python train.py --d_model=768 --vocab_size=32768 --parallel_block=false --optimizer="cautious_adamw" --doc_mask=true --train_tokens=616600000 --steps=4705
MLP neurons of a small language model. Each row is named by its layer, matrix (up: input weights) and neuron, and shows model dimensions 640-735. Each number is 200 + 20 x the weight over its row's rms, rounded and kept within 0 to 999.
After each neuron's rows, "fires on" lists the tokens most often at its 100 highest values on Wikipedia text that the model never trained on; "fires in" lists the words (lower case) most often at its 100 highest values on Wikipedia text that the model never trained on.

L4.up1374,180,187,242,189,166,202,183,202,140,202,216,165,192,197,226,166,194,196,218,200,200,221,198,213,183,196,205,201,188,187,193,185,197,183,209,209,150,232,196,209,211,196,209,192,197,216,175,210,221,219,217,220,201,202,217,154,204,191,169,236,202,164,240,195,188,196,208,177,202,187,201,161,192,247,177,182,210,213,198,202,215,208,210,170,184,199,134,192,194,211,192,220,192,215,201,190
fires on: "the ", "its ", "other "
fires in: "the", "its", "other"

L4.up1832,199,230,188,190,189,196,219,163,199,211,187,200,192,222,225,201,209,200,207,200,249,188,207,203,184,179,229,207,196,188,213,228,171,217,229,200,160,221,198,228,192,196,188,189,199,188,215,209,209,201,193,217,161,235,223,193,177,196,204,214,207,207,222,207,180,187,197,184,181,183,184,222,211,174,177,175,191,209,213,196,175,186,189,169,174,197,216,212,238,195,212,198,191,220,170,150
fires on: "in ", "to ", "at ", "for ", "on "
fires in: "in", "to", "at", "for", "on"

L4.up2703,175,189,201,210,182,234,237,181,197,206,217,186,190,213,193,196,196,214,192,240,197,190,207,221,187,198,190,210,251,166,216,193,188,193,207,212,179,219,195,191,199,173,172,194,198,190,151,247,206,205,209,209,222,197,214,219,206,218,218,205,213,210,214,215,186,216,182,205,190,210,149,202,185,172,195,176,177,196,185,242,176,198,197,174,208,174,145,216,210,189,192,182,202,208,191,191
fires on: "in ", "of ", "for ", "from "
fires in: "in", "of", "for", "from"

L4.up1307,189,187,213,225,184,211,184,197,206,199,171,208,229,173,198,155,196,210,207,205,219,182,201,209,215,213,226,192,210,217,215,208,187,244,237,220,190,223,166,211,195,193,207,223,174,185,190,188,243,197,192,183,178,195,189,222,205,184,183,245,218,205,168,186,203,206,200,203,206,182,176,186,189,221,192,187,216,180,208,164,177,204,195,189,217,190,216,203,226,167,201,199,227,217,183,181
fires on: "5 ", "11 ", "11", "3", "5", "3 "
fires in: "11", "5", "3", "16", "6"

L4.up977,182,173,191,146,168,257,193,196,185,166,148,197,190,185,209,183,191,212,208,201,199,169,203,224,191,184,196,186,199,197,186,178,197,189,220,197,197,223,210,222,187,210,183,176,185,213,227,190,216,199,205,256,202,207,178,181,202,222,214,186,235,213,204,194,186,204,175,179,204,184,208,190,204,190,201,229,205,202,181,190,177,190,198,169,186,216,225,217,194,181,223,164,187,194,187,220
fires on: "and "
fires in: "and"

L4.up1231,211,187,212,200,232,191,199,208,159,159,204,174,231,236,208,216,218,192,178,214,229,200,186,221,164,197,198,208,199,198,186,230,201,242,239,193,216,235,219,195,177,182,176,170,194,205,230,188,229,185,213,213,247,218,173,230,145,191,193,187,201,175,176,224,199,201,146,206,162,213,192,243,208,216,207,210,195,178,176,193,217,214,187,215,176,190,185,204,196,181,204,210,211,225,190,162
fires on: "as ", "by ", "to ", "for "
fires in: "as", "by", "to", "for"

L4.up2336,196,206,193,191,203,205,192,171,201,195,224,191,205,198,211,192,220,218,181,209,229,196,210,213,187,179,190,193,205,178,207,224,205,197,208,226,186,218,181,227,217,171,174,202,205,183,169,167,248,182,219,179,190,192,210,181,174,181,185,208,224,162,239,192,188,178,228,211,148,211,215,193,196,183,243,184,168,191,155,233,188,203,191,168,191,175,205,204,206,194,207,184,216,213,204,195
fires on: "a ", "an "
fires in: "a", "an"

L4.up3067,181,211,226,194,190,225,222,197,212,192,212,197,226,204,205,180,192,213,190,210,227,202,193,232,220,199,193,184,198,199,210,199,213,196,182,211,158,238,186,183,230,173,183,212,187,186,174,191,206,231,191,224,240,184,220,201,186,205,214,240,255,209,205,204,215,212,192,225,188,223,202,173,210,209,183,189,226,201,190,194,204,193,182,224,227,167,205,216,176,195,197,181,220,239,197,208
fires on: "to ", "is ", "in ", "are ", "were ", "for "
fires in: "to", "is", "in", "are", "were", "for"

L4.up2967,191,205,197,208,190,201,179,180,170,214,224,177,212,238,192,200,197,177,184,233,208,184,188,166,180,185,183,223,238,196,231,218,191,188,235,193,193,241,198,183,202,205,180,203,219,189,175,216,218,166,213,189,196,200,221,205,210,222,188,176,208,181,205,202,211,229,168,219,197,198,165,199,176,223,238,199,188,191,195,161,185,221,203,202,198,189,191,247,210,219,199,180,231,204,199,199
fires on: "of ", "for ", "the "
fires in: "of", "for", "the"

L4.up1381,189,231,187,222,182,215,185,193,212,214,151,208,164,219,213,229,220,209,200,183,226,206,208,215,197,173,187,204,193,176,203,198,183,169,246,217,192,184,162,250,184,202,224,204,192,185,179,202,202,203,232,176,179,194,209,230,200,233,175,195,210,182,195,190,175,168,218,175,161,193,209,220,182,224,186,203,202,199,225,213,228,233,185,202,184,230,204,234,207,200,242,226,253,189,177,210
fires on: "the ", "s ", "in ", "his ", "as ", "to "
fires in: "the", "s", "in", "his", "as", "to"

L4.up0,169,204,230,175,208,200,202,204,197,216,180,220,209,231,196,202,191,199,194,247,183,194,194,192,198,199,219,181,205,196,210,189,166,208,221,219,190,211,186,232,194,196,188,214,172,217,159,230,200,189,192,222,212,189,171,215,227,211,195,221,206,213,199,148,201,207,214,184,196,217,167,217,218,188,215,202,211,202,206,222,192,177,172,213,224,194,169,171,192,168,190,226,192,194,219,253
fires on: "8 ", "7 ", "12 ", "6 ", "1 ", "3 "
fires in: "8", "7", "12", "6", "1", "3"

L4.up2749,195,237,218,207,176,202,220,212,211,164,193,160,213,210,153,220,208,188,208,201,219,212,188,195,182,207,189,221,234,193,188,234,216,202,176,206,180,195,214,207,247,228,205,209,211,198,185,174,191,221,186,189,210,206,204,150,200,212,172,238,191,188,191,215,173,209,173,219,204,211,225,231,191,218,177,225,213,196,201,223,209,200,210,195,175,226,198,221,175,217,193,186,202,217,182,180
fires on: "of ", "500 "
fires in: "of", "500"

L4.up770,212,183,192,195,179,198,225,216,189,177,195,209,202,221,178,170,232,197,176,202,189,196,173,241,181,218,192,172,224,214,200,225,176,187,204,174,187,209,195,195,192,222,199,213,163,212,189,213,230,187,247,186,203,206,169,186,167,224,196,188,182,167,198,214,193,201,227,218,218,202,184,228,198,205,185,212,226,194,206,218,216,214,234,218,200,203,183,179,208,172,231,213,204,194,186,219
fires on: "of ", "the "
fires in: "of", "the"

L4.up2099,211,209,201,210,196,199,216,214,224,203,204,225,186,202,208,156,217,208,175,212,229,177,186,169,219,198,212,197,187,181,198,197,120,199,242,207,186,215,184,241,218,190,198,185,198,183,166,215,200,207,217,215,204,204,194,212,208,220,164,180,219,165,169,182,178,189,199,163,215,194,175,201,166,171,201,171,177,231,209,214,207,191,204,159,225,202,179,218,210,229,198,191,211,203,199,204
fires on: "for ", "the ", "on ", "of ", "new "
fires in: "for", "the", "on", "of", "new"

L4.up2481,184,209,192,201,202,174,200,172,190,212,189,195,188,213,214,171,201,213,156,196,206,198,208,203,205,186,229,195,235,198,150,201,205,160,195,192,159,181,184,211,225,200,218,184,199,191,179,202,210,195,231,190,171,167,190,171,207,225,186,198,200,183,201,171,170,215,235,203,160,167,195,191,212,210,191,208,192,208,208,203,203,240,244,159,193,222,195,212,198,219,195,184,236,197,219,230
fires on: "the ", "in ", "The ", "for "
fires in: "the", "in", "for"

L4.up1003,212,225,212,191,183,206,197,206,210,162,158,204,196,207,229,222,206,213,178,241,193,197,195,242,175,195,201,195,165,199,153,214,165,195,249,217,185,208,204,204,222,224,219,216,236,233,212,188,214,228,192,233,163,207,193,175,213,234,204,213,214,217,191,156,197,166,200,202,208,181,179,173,175,215,212,200,166,193,199,224,193,224,192,198,190,177,170,199,211,174,228,182,221,224,177,214
fires on: "and ", "then ", "or "
fires in: "and", "then", "or"

L4.up1087,195,232,189,223,216,231,196,190,179,193,208,171,181,193,195,208,201,219,202,247,221,206,190,219,205,217,233,202,181,185,208,186,227,229,226,191,168,218,206,205,218,175,163,156,200,192,200,184,209,196,198,196,210,191,200,230,177,220,170,190,206,195,197,220,205,196,163,200,202,201,196,217,212,215,190,202,200,193,183,210,188,210,209,199,200,237,224,209,172,203,235,210,194,212,195,182
fires on: "on ", "in ", "by "
fires in: "on", "in", "by"

L4.up2800,193,236,209,180,205,198,205,188,215,196,170,199,170,222,201,242,166,219,229,193,224,191,173,203,211,158,208,161,206,216,180,218,176,224,203,240,179,201,219,210,212,196,212,190,172,221,200,192,175,197,225,251,199,192,172,184,221,198,212,210,197,178,203,209,181,222,239,205,169,209,201,182,157,245,209,180,194,191,162,240,200,177,195,198,214,184,147,229,205,194,230,197,204,221,207,192
fires on: "the ", "its ", "their ", "also ", "and "
fires in: "the", "its", "their", "also", "and"

L4.up1780,176,187,203,206,204,215,226,169,214,228,181,187,219,202,217,224,200,220,182,215,192,229,195,226,208,229,188,205,211,184,194,195,192,220,210,198,148,217,178,197,198,178,176,200,203,204,197,183,209,165,213,237,216,213,190,204,180,221,166,199,209,196,218,202,135,212,182,188,226,184,187,207,192,215,180,157,179,203,203,210,224,220,213,193,209,201,188,199,196,242,225,164,229,195,201,219
fires on: "for ", "on ", "to ", "of "
fires in: "for", "on", "to", "of"

L4.up331,213,194,187,221,179,195,184,216,192,234,216,156,234,203,213,191,202,215,198,203,218,182,174,228,176,176,205,191,189,171,171,202,182,258,196,185,194,197,183,201,215,200,156,200,224,183,181,201,195,211,197,207,211,192,229,215,215,189,207,207,218,196,205,215,185,198,184,198,210,201,167,205,213,167,166,217,243,190,202,215,183,193,169,175,209,218,200,188,135,246,196,185,198,208,182,198
fires on: "in ", "up ", "as ", "at ", "within ", "on "
fires in: "in", "up", "as", "at", "within", "on"

L4.up1292,200,204,215,204,182,207,208,203,195,197,210,199,203,223,197,185,212,217,206,206,169,193,194,173,197,224,214,196,242,182,190,180,219,190,216,153,192,198,204,218,197,173,210,191,204,219,179,223,230,164,221,201,233,184,205,202,224,200,191,183,195,174,220,171,197,210,237,229,216,173,195,189,207,239,195,226,228,234,223,182,224,209,198,230,208,214,194,158,185,234,178,208,206,182,172,195
fires on: "a ", "the ", "Candidate "
fires in: "a", "the", "candidate"

L4.up1304,160,205,205,179,178,194,203,217,213,164,172,187,226,182,240,246,180,217,195,191,220,167,181,210,210,163,203,190,215,215,249,195,184,165,219,188,195,220,202,200,197,183,196,190,201,201,166,167,207,226,208,200,213,179,183,191,181,183,206,238,217,199,231,162,202,201,215,187,205,209,191,218,194,225,198,208,154,189,206,187,194,196,164,224,179,193,219,219,198,189,214,197,196,218,219,192
fires on: "in ", "to ", "by ", "on ", "from "
fires in: "in", "to", "by", "on", "from"

L4.up2123,208,187,200,183,153,207,215,193,173,168,212,201,194,184,227,192,204,203,186,198,194,175,201,221,206,185,211,205,241,170,229,224,183,188,212,196,223,231,216,242,189,204,210,199,180,220,170,175,231,208,191,190,194,205,193,174,192,152,173,224,193,203,213,212,222,170,206,206,185,241,198,212,186,189,246,210,199,207,177,226,183,207,188,244,186,190,199,200,192,191,215,199,210,228,188,200
fires on: "a ", "one ", "an ", "A ", "One "
fires in: "a", "one", "an", "three", "two", "several"

L4.up679,161,181,194,186,200,175,233,193,168,205,224,169,163,164,155,183,201,220,149,209,244,180,198,239,207,190,202,156,187,188,166,178,211,209,208,247,207,212,180,200,218,197,197,182,213,185,194,226,215,165,181,195,230,160,218,172,194,204,200,206,190,221,222,214,182,213,180,242,209,202,165,232,178,180,174,214,202,182,153,204,206,188,190,187,232,216,172,224,194,210,206,190,194,213,177,192
fires on: "that ", "was ", "which ", "only ", "first ", "single "
fires in: "that", "was", "which", "only", "first", "single"

L4.up2637,193,215,189,202,165,204,197,206,168,199,170,196,223,204,179,239,176,189,217,196,246,174,211,186,208,200,210,218,241,194,207,193,176,206,211,214,202,222,192,232,196,208,211,181,213,183,204,199,214,210,226,197,189,204,216,230,205,216,190,248,184,192,218,204,212,215,184,189,203,220,192,167,155,251,189,194,184,190,188,214,226,181,179,192,177,234,160,250,178,205,200,204,236,237,216,218
fires on: "s ", "their ", "the "
fires in: "s", "their", "the"

L4.up1930,180,248,186,201,197,191,202,221,178,170,214,141,220,218,193,221,215,232,208,224,192,188,194,212,211,201,196,214,221,194,208,218,196,182,189,213,177,220,222,188,243,162,171,155,210,179,172,187,209,213,210,208,190,191,176,174,195,205,213,235,197,213,200,184,164,197,228,208,183,188,204,231,205,190,215,240,210,186,183,200,198,216,183,208,200,208,219,210,196,185,207,198,235,201,170,199
fires on: "and ", "of ", "or ", "to ", "in "
fires in: "and", "of", "or", "to", "in"

L4.up1198,201,220,209,207,180,227,211,186,218,213,203,191,197,237,220,209,177,199,219,237,222,195,212,184,202,196,243,217,232,224,192,210,171,171,237,201,194,211,161,198,169,186,200,195,172,195,152,170,183,222,203,209,214,216,160,192,230,176,204,245,206,203,183,192,205,208,191,198,184,197,178,210,212,208,178,210,197,213,172,229,207,210,205,193,194,204,205,206,188,195,220,216,225,223,195,171
fires on: "as ", "every ", "a ", "two ", "in "
fires in: "as", "every", "a", "two", "in"

L4.up1878,199,257,232,195,221,228,221,205,205,211,207,174,170,224,174,216,200,217,184,177,225,166,186,211,194,187,215,166,234,173,201,220,195,191,206,232,234,188,169,202,214,190,193,218,180,214,210,203,185,175,204,195,206,189,191,213,170,204,221,218,186,215,203,213,208,202,193,219,193,192,170,232,185,187,202,206,190,196,146,195,189,229,225,199,209,236,214,214,189,203,232,194,222,223,219,186
fires on: "that ", "which ", "students "
fires in: "that", "which", "children", "students"

L4.up2113,180,181,215,201,174,221,233,201,192,213,166,184,187,212,211,232,191,222,202,218,207,181,192,197,205,194,190,159,229,225,225,207,197,186,213,234,179,203,196,188,218,215,195,224,218,203,201,192,222,215,212,262,194,186,209,184,197,214,199,191,176,201,187,189,190,210,190,191,201,206,163,192,148,208,185,179,204,214,206,208,205,237,203,162,206,224,169,197,213,191,206,144,194,247,175,219
fires on: "the ", "s ", "and "
fires in: "the", "s", "and"

L4.up600,195,215,215,207,189,163,211,195,197,195,196,202,228,206,252,187,204,209,168,212,229,196,199,227,172,184,205,209,204,188,186,185,224,228,206,174,186,196,202,179,198,219,178,203,193,185,154,157,205,217,215,233,209,187,167,172,194,192,211,233,218,162,261,192,187,203,184,177,168,169,188,177,197,179,211,164,214,194,208,237,197,231,162,212,198,179,164,199,183,221,211,191,217,200,169,216
fires on: "in ", "of ", "to ", "for ", "started ", "In "
fires in: "in", "of", "to", "for", "started"

L4.up1645,189,229,204,208,221,219,208,226,198,177,190,205,231,202,204,187,208,181,224,203,213,226,197,205,185,197,211,212,196,211,202,226,190,184,178,218,184,232,184,180,214,229,211,166,187,177,237,230,223,235,206,219,200,215,175,189,182,184,193,192,213,161,201,157,156,182,209,186,200,218,181,213,196,239,223,207,175,167,164,197,205,204,178,209,213,175,191,258,182,207,196,216,179,208,210,194
fires on: "to ", "for ", "of ", "like ", "such ", "t "
fires in: "for", "to", "like", "of", "such", "t"

L4.up2220,189,224,239,181,207,222,247,214,178,207,205,168,175,209,220,180,193,176,201,202,178,181,187,177,170,175,195,185,218,195,201,209,180,206,184,213,201,215,199,184,240,211,171,195,193,188,184,204,171,187,223,196,213,231,206,214,182,206,207,236,270,221,185,180,147,206,210,210,194,198,211,206,210,229,206,187,219,215,186,204,185,193,192,213,190,182,211,246,212,196,170,147,178,230,204,209
fires on: "of ", "am"
fires in: "of"

L4.up2578,183,166,208,204,195,187,205,180,208,183,201,194,192,194,268,194,196,165,196,189,164,175,224,190,209,185,222,188,218,195,213,223,206,203,237,182,219,208,182,174,177,178,205,228,202,209,166,176,165,190,182,197,196,202,214,207,217,185,219,229,175,175,203,166,162,226,204,225,180,203,184,183,194,173,187,205,188,204,206,190,193,204,177,208,203,187,207,240,192,244,217,199,157,213,210,176
fires on: "in ", "as ", "In ", "in"
fires in: "in", "as", "lanterns"

L4.up1465,153,187,232,211,202,203,229,182,168,184,206,189,201,207,199,224,193,188,206,198,199,182,228,197,199,207,184,227,222,202,236,199,193,203,244,227,212,216,169,207,218,182,184,212,202,187,203,226,197,221,222,217,221,219,194,205,197,191,219,211,189,193,202,191,167,183,179,191,188,214,197,211,196,246,223,191,172,200,193,217,188,187,175,219,191,201,172,215,205,192,201,185,241,220,226,252
fires on: "to ", "over ", "represents ", "from ", "From "
fires in: "to", "from", "over", "represents"

L4.up1555,188,200,201,217,206,215,196,220,187,212,190,186,246,213,227,211,207,186,206,210,198,220,213,231,196,192,215,199,225,205,171,179,201,201,176,186,188,213,206,204,199,179,200,232,206,211,201,194,208,212,214,210,191,200,242,181,211,180,207,246,209,183,239,222,184,188,217,181,219,221,199,184,177,217,211,188,193,208,161,211,215,203,207,182,184,222,169,231,187,198,188,195,204,199,191,211
fires on: "the ", "on ", "its ", "his ", "her "
fires in: "the", "on", "its", "his", "her"

L4.up2461,223,252,196,217,213,214,174,172,203,192,191,182,218,214,197,207,200,193,222,214,165,212,175,179,182,203,218,192,217,169,212,211,164,176,223,199,207,193,180,162,192,221,223,210,225,200,187,180,222,208,215,198,180,206,176,169,234,223,200,199,195,139,211,183,177,189,219,213,180,186,246,197,197,234,219,183,187,177,208,220,195,211,208,173,233,168,234,193,191,217,206,176,247,220,196,239
fires on: "the ", "of ", "his ", "their "
fires in: "the", "of", "his", "their"

L4.up222,161,207,218,196,206,215,191,187,190,218,200,170,200,216,164,171,189,220,226,182,165,217,151,239,220,184,175,234,206,209,172,218,186,175,173,198,167,181,178,197,204,194,200,243,201,205,209,206,229,228,204,198,205,191,205,227,198,226,201,191,220,161,209,168,169,200,218,220,217,235,230,189,190,178,223,198,175,144,194,184,216,228,184,189,193,201,220,243,198,216,196,204,209,221,242,213
fires on: "the ", "in ", "to ", "of ", "its ", "his "
fires in: "the", "in", "to", "of", "its", "his"

L4.up2867,222,188,242,190,210,206,192,244,193,190,173,166,218,216,201,169,208,206,191,250,203,209,221,205,152,171,202,220,221,198,217,223,200,195,193,215,204,192,189,206,232,231,199,199,214,192,186,177,206,204,201,217,196,249,191,186,178,228,217,241,229,196,205,192,195,221,185,174,200,193,204,214,189,211,214,212,192,204,190,228,212,202,158,218,228,165,195,218,226,228,200,160,223,217,162,207
fires on: "of ", "u"
fires in: "of"

L4.up3024,213,174,209,173,206,224,191,186,226,179,179,192,215,203,193,211,207,226,245,196,194,190,150,175,164,167,195,166,189,206,195,227,203,234,189,208,187,186,210,237,185,203,197,240,190,259,200,201,179,236,183,261,179,220,189,210,205,207,208,201,204,195,193,181,179,208,202,228,193,162,184,186,186,196,218,190,205,170,214,188,187,202,220,175,208,187,195,186,216,200,197,203,225,207,176,215
fires on: "and "
fires in: "and"

L4.up2102,207,241,184,208,188,190,205,181,191,193,195,208,196,216,205,226,163,223,231,249,212,184,200,248,215,200,242,184,197,187,212,229,204,215,204,190,192,208,169,197,202,191,198,156,190,197,193,191,212,209,200,224,230,199,212,207,203,213,165,182,208,215,195,211,203,189,218,204,223,207,161,183,171,249,204,209,168,190,218,240,205,206,193,190,190,243,189,206,181,187,210,213,247,188,192,216
fires on: "the ", "for ", "and ", "s ", "of "
fires in: "the", "for", "and", "s", "of"

L4.up179,195,198,219,174,215,222,185,212,211,176,218,192,195,204,220,240,187,235,198,213,193,190,178,235,189,159,187,170,248,183,203,185,233,195,221,211,181,212,203,226,199,223,181,185,150,234,191,218,202,215,205,261,176,195,191,174,210,208,220,194,200,164,227,208,161,190,207,203,183,254,158,212,167,188,191,227,180,196,213,177,200,180,199,227,190,187,186,212,202,221,232,231,223,209,220,181
fires on: "and ", "and", "to ", "but "
fires in: "and", "to", "but"

L4.up1462,175,207,200,206,209,174,219,203,186,219,194,169,204,218,202,203,203,223,191,182,156,211,203,202,209,179,212,203,209,193,221,228,214,223,182,173,231,220,178,204,234,209,179,170,196,218,206,187,194,206,193,228,213,181,198,166,199,215,218,220,185,182,185,180,177,176,203,186,212,176,178,159,216,203,201,187,178,188,187,234,212,181,194,215,183,213,185,216,205,203,193,192,201,203,204,220
fires on: "on ", "like ", "as ", "to ", "of ", "from "
fires in: "like", "on", "as", "to", "of", "from"

L4.up1587,157,222,188,180,165,211,184,215,241,177,178,218,251,187,210,195,199,230,209,230,193,202,204,189,206,187,187,185,237,203,195,219,224,211,193,189,184,189,191,213,171,189,199,205,157,196,203,191,222,208,207,209,216,208,191,178,216,197,201,203,196,180,182,206,167,190,174,200,207,199,159,182,218,204,223,198,195,184,167,210,208,231,229,231,221,188,177,213,164,196,239,215,171,216,200,206
fires on: "as ", "s ", "by ", "their ", "His ", "\n"
fires in: "as", "s", "by", "his"

L4.up1604,235,218,196,204,198,221,171,189,217,192,234,177,209,210,181,240,194,194,206,217,224,193,175,173,201,173,225,211,235,155,222,212,212,244,216,190,211,236,201,240,191,179,177,167,186,215,233,198,194,190,207,219,177,195,166,224,191,183,182,167,237,177,228,204,214,187,218,217,192,250,207,213,229,203,226,216,203,185,194,227,209,200,189,164,202,203,204,197,172,214,208,222,206,195,168,173
fires on: "as ", "including ", "in ", "a "
fires in: "as", "including", "in", "a"

L4.up2359,194,234,218,194,171,207,217,176,205,195,232,184,225,218,177,211,194,211,166,220,193,181,207,197,179,133,196,216,209,197,216,192,204,198,208,199,234,218,189,181,218,187,175,233,212,176,179,194,183,206,195,191,190,196,202,161,211,211,257,240,167,208,196,213,182,199,157,196,193,183,172,242,187,177,196,153,182,172,197,189,188,227,182,195,193,174,198,243,214,253,204,169,203,208,187,200
fires on: "of ", "in ", "around "
fires in: "of", "in", "around"

L4.up1279,168,177,211,187,192,222,238,175,189,181,211,204,258,222,194,197,222,205,212,205,207,188,203,217,196,197,206,233,199,193,222,196,216,217,238,168,229,246,198,212,205,198,195,205,189,182,169,219,209,193,185,216,251,203,213,191,179,176,234,165,196,200,203,163,185,185,226,237,213,219,179,211,184,188,229,176,154,209,157,205,199,196,190,203,212,195,197,207,208,215,192,209,177,221,200,193
fires on: "a ", "In ", "On ", "an ", "in "
fires in: "a", "in", "on", "an"

L4.up203,183,212,184,209,212,186,263,208,182,204,154,220,177,202,189,190,243,219,187,207,203,214,177,225,193,222,202,205,183,173,180,195,228,181,222,211,195,224,190,232,209,168,205,193,163,204,222,234,230,213,202,192,176,206,223,180,164,225,180,194,185,218,210,157,170,191,200,205,209,209,196,219,201,191,195,231,156,212,192,221,200,194,208,162,199,217,196,217,201,188,210,194,228,195,217,197
fires on: "to ", "that ", "help ", "which "
fires in: "to", "that", "help", "which"

L4.up1277,176,196,213,189,191,173,219,216,199,213,166,192,157,196,240,160,216,205,161,195,168,220,203,166,179,206,233,214,203,158,214,221,171,204,154,215,210,186,148,216,201,208,214,187,188,219,178,197,213,203,198,208,201,215,199,184,200,205,193,232,222,206,203,181,210,208,196,214,167,166,190,163,203,166,226,187,219,211,223,194,209,217,224,212,172,215,182,199,204,209,212,175,229,199,222,199
fires on: "in ", "on ", "City "
fires in: "in", "on", "city"

L4.up1175,217,179,219,170,177,189,174,205,177,185,187,205,217,152,209,191,216,221,229,222,218,196,209,220,207,207,230,180,224,220,179,208,163,215,191,221,171,214,174,217,230,180,189,213,184,224,206,201,219,212,212,197,181,205,187,197,233,183,198,214,200,219,190,184,220,180,211,197,168,187,187,205,155,196,220,189,202,160,205,211,206,221,192,194,200,186,212,232,213,177,196,190,209,192,215,208
fires on: "3", "3 ", "9 ", "23"
fires in: "3", "7", "9", "11", "23"

L4.up2430,192,226,173,216,211,187,219,232,198,196,175,186,220,219,224,168,200,188,161,199,214,227,203,230,195,179,215,198,220,231,137,233,170,205,148,201,196,192,188,217,216,222,212,227,190,220,166,189,184,223,164,193,215,184,219,165,195,209,191,196,206,198,222,192,190,185,191,196,228,191,194,199,199,207,228,207,254,201,197,199,220,252,177,205,198,206,150,215,188,236,210,166,237,193,179,207
fires on: "of ", "from ", "in ", "into ", "about ", "on "
fires in: "of", "from", "in", "into", "about", "on"